config.toml
hidden_act = "squared_relu"
norm_place = "pre"
rope_fraction = 0.25
init = "uniform"
MLP neurons of a small language model. Each row is named by its layer, matrix (up: input weights) and neuron, and shows model dimensions 48-143. Each number is 128 + 32 x the weight over its row's rms, rounded and kept within 0 to 255. Numbers have three digits each.
After each neuron's rows, "fires after" lists the tokens most often just before its 100 highest values on Wikipedia text that the model never trained on; "fires on" lists the tokens most often at its 100 highest values on Wikipedia text that the model never trained on. A number after a token or word is its count.

L2.up403:182098144115132112149078061128106145106098118203171098169119207137125123162081149147130101102128105195106139116112133096136074130102147142144120114095105132095132132179107103110180110061151141138122117130152135134153107172139100030102117121194181150080104172074180125120070064118137109082
fires after: " S" 22, "our" 9, " I" 9, "S" 6, "ur" 6, " T" 5
fires on: "e" 41, "ce" 9, "r" 8, ")." 8, "ok" 7, "v" 7

L2.up371:171118144143107109124119158123158108138121110062120099049143162149169119182134136108130120078039110101085161111130078089146106191124141125048117152113138161168126135160179133119138143138169171116121125135118125112096133171163186083093111083113126132157149098137133120167178134152104124098
fires after: "b" 31, "ig" 11, "le" 11, "B" 9, "g" 7, "te" 5
fires on: "ut" 22, "in" 17, "r" 12, "x" 12, "ment" 7, "S" 5

L2.up717:139122183128150174169129065100109113079165116132089140108104188189080105131196068087129165183102149110105167062128151185155138138120138144123115081110152128117137086143196140147136153189152134172175112088116144147123155114164152137116121091153175139077194078208109166123185106096096114112
fires after: "at" 37, "et" 15, "ot" 14, "t" 10, "ur" 8, " M" 8
fires on: "t" 80, "er" 10, "ount" 10

L2.up715:129078142182113140163107127147164144129154138161145130132122139106176180174097180104127130061194114090148150100099078064133151106183098123106135114133105191149181165104149134205124148172158083105090124148117126121096136168185149134147146165063141084148169141097082124118097085146143157122
fires after: " Mar" 23, "ol" 18, "ar" 11, "at" 9, "m" 6, "ach" 6
fires on: "k" 20, "a" 18, "us" 10, "ine" 9, "s" 7

L2.up135:061099154119131131097126088105176135127104151111117155147117088107169162082143121163192104202125110147140138121158107138119199138160138054091199130136149175124128147082122191053152126120118175109109146148141146174202119165137155120159106208179150127196150114087104137076163130128157153140
fires after: "m" 30, "p" 18, "t" 9, " comm" 9, "b" 7
fires on: "le" 28, "all" 20, "y" 15, "on" 13, "ge" 6, " of" 6

L2.up314:152116108148152132178199140141118148127099149124019093105142107086106151134173202151119152097118159129076131190136118149131123086135112099140185162097129140155146152109089134157103122145158070144104173134119131127111116099176044158118154114106153158110155122170108118141109168093144154160
fires after: " A" 21, " re" 19, " a" 6, "d" 6, "in" 5
fires on: "ch" 37, "l" 31, "pr" 21, "m" 11

L2.up3:074097118149130147130173122130106142165107123094000119099135070141101137099140177132181140099153187115109127143159147123062145181115165116133100119135116144126128091145155157084102148138113107123129132097127104149148112151159138086144117113065167140145185134117108063165145168185143181138
fires after: "ab" 34, "b" 13, "h" 6, "m" 6, " B" 5, "um" 5
fires on: "l" 28, "b" 9, "ak" 8, "a" 7, "ur" 6, "it" 5

L2.up672:130104092095098128132093165145126173140065144142153147168142150066123171210119092111126148182096136125083094137143143082116132169174124150172125173176143181153133115127145095145202067115072142102169106146153186221145050122146138140161148155139134106131120095171078115166113170073194128148
fires after: "," 14, " l" 11, "\n" 10, " h" 9, " is" 9, ":" 8
fires on: "ar" 19, " \"" 18, "s" 7, "S" 7, " and" 6, "r" 6

L2.up548:169176151169118141167186106073116165198144168160130091108103140069119164137113141130094184140152124140160061114073168159101110180146154160119137079180109086079113182177133147102106133133090131124067122096119123131130173061127051180154141132182151096152143094088120110098138143165101098103
fires after: "ear" 18, "ew" 15, "ind" 5, "and" 5, "aw" 5, "le" 5
fires on: "s" 40, "ly" 21, "ch" 15, "ase" 6, "a" 4

L2.up726:138049180067096134120087153132127078132214142145085127135150143134114129142142087131087123145126165141072142107180162128129094173081155078144179204161115168112090107134183118086116198085156124149084127133173134139043124128153164107090134109125147142087143154120084142109130078180127188110
fires after: "r" 34, "t" 14, "l" 14, "os" 7, " g" 6
fires on: "ough" 30, "or" 13, "er" 7, "ave" 6, "hen" 5, " al" 5

L2.up93:090196086121072121073128119077099142161114090123154081119058145134153140133125168082158124152165129149144171143110083112164106120118094128166133095171073149158120108089109096107122119133081114135126084142133183147184097153117133170079146117094079101164158124124065116125071117133105080143
fires after: " H" 20, " h" 16, "," 11, " J" 11, "ro" 6
fires on: "am" 30, " includ" 26, "av" 10, "ost" 10, "te" 6, "ind" 5

L2.up490:156080133103111129177152156133090126124088147127070108101082155126136142159136164123101136094099134163112121113100138088159113149147145138089155117157173133124085120080098164125145137131114153110129118082129155117118126098124174142097146152139099109169072198220192106146121114125125081149
fires after: " A" 33, " a" 15, " h" 12, " T" 6, " s" 6
fires on: "ust" 30, "ay" 24, "and" 15, "ri" 6, "ch" 6

L2.up16:116090094144177143091155117096074091082131092111187106131165179183091127137118142105143172177078102150122149090099144109062178135113091087154125087123139184114059101145104082091130094121127117110117146121126178122145092168176200138119158137168159156169116130068172108167144147156089114144
fires after: "l" 36, "e" 28, "p" 9, " P" 6, " p" 5
fires on: "op" 26, "ow" 22, "om" 11, "ay" 9, "ic" 5, "ap" 4

L2.up43:208100098163076128124143151089164133174149150051138141145162163113138152121078124164103090096084154096155130200097121153147152140126147143114091116154149110132105124161165198143128136114108101086139103126133164074119138186151102132057163180084176146165152153142128141126093077169114132111
fires after: "a" 27, "le" 16, "am" 13, "d" 10, "av" 9, " Re" 5
fires on: "ul" 17, "id" 17, "x" 14, "m" 13, "ward" 10, "y" 8

L2.up35:126190099136135095156161157089123237114107119159111141124086136117080109131152137127095154136147175138163068148134165151036113125097111115143122079137143154170141118119164148165140133161099119146097156074135097141116150093088182152113088170102172086117133084148158093139116148153105159167
fires after: "\n" 22, " (" 12, "." 11, "-" 9, "==" 8, " \"" 7
fires on: "F" 52, "f" 26, " F" 22

L2.up656:132139099167216122186147176087158157079124120115072133143127105121117142118068144167135162152124156033124126151183203157143112204159115125148136148116164091161159121099170148128192146162121102140147116138097114107111100116141186132105144118128147123099115100110108120158144146119159159076
fires after: "ic" 21, "t" 10, "id" 9, "ot" 6, "at" 6, "is" 5
fires on: "er" 21, "ian" 17, "her" 14, "ter" 9, "ent" 9, "man" 6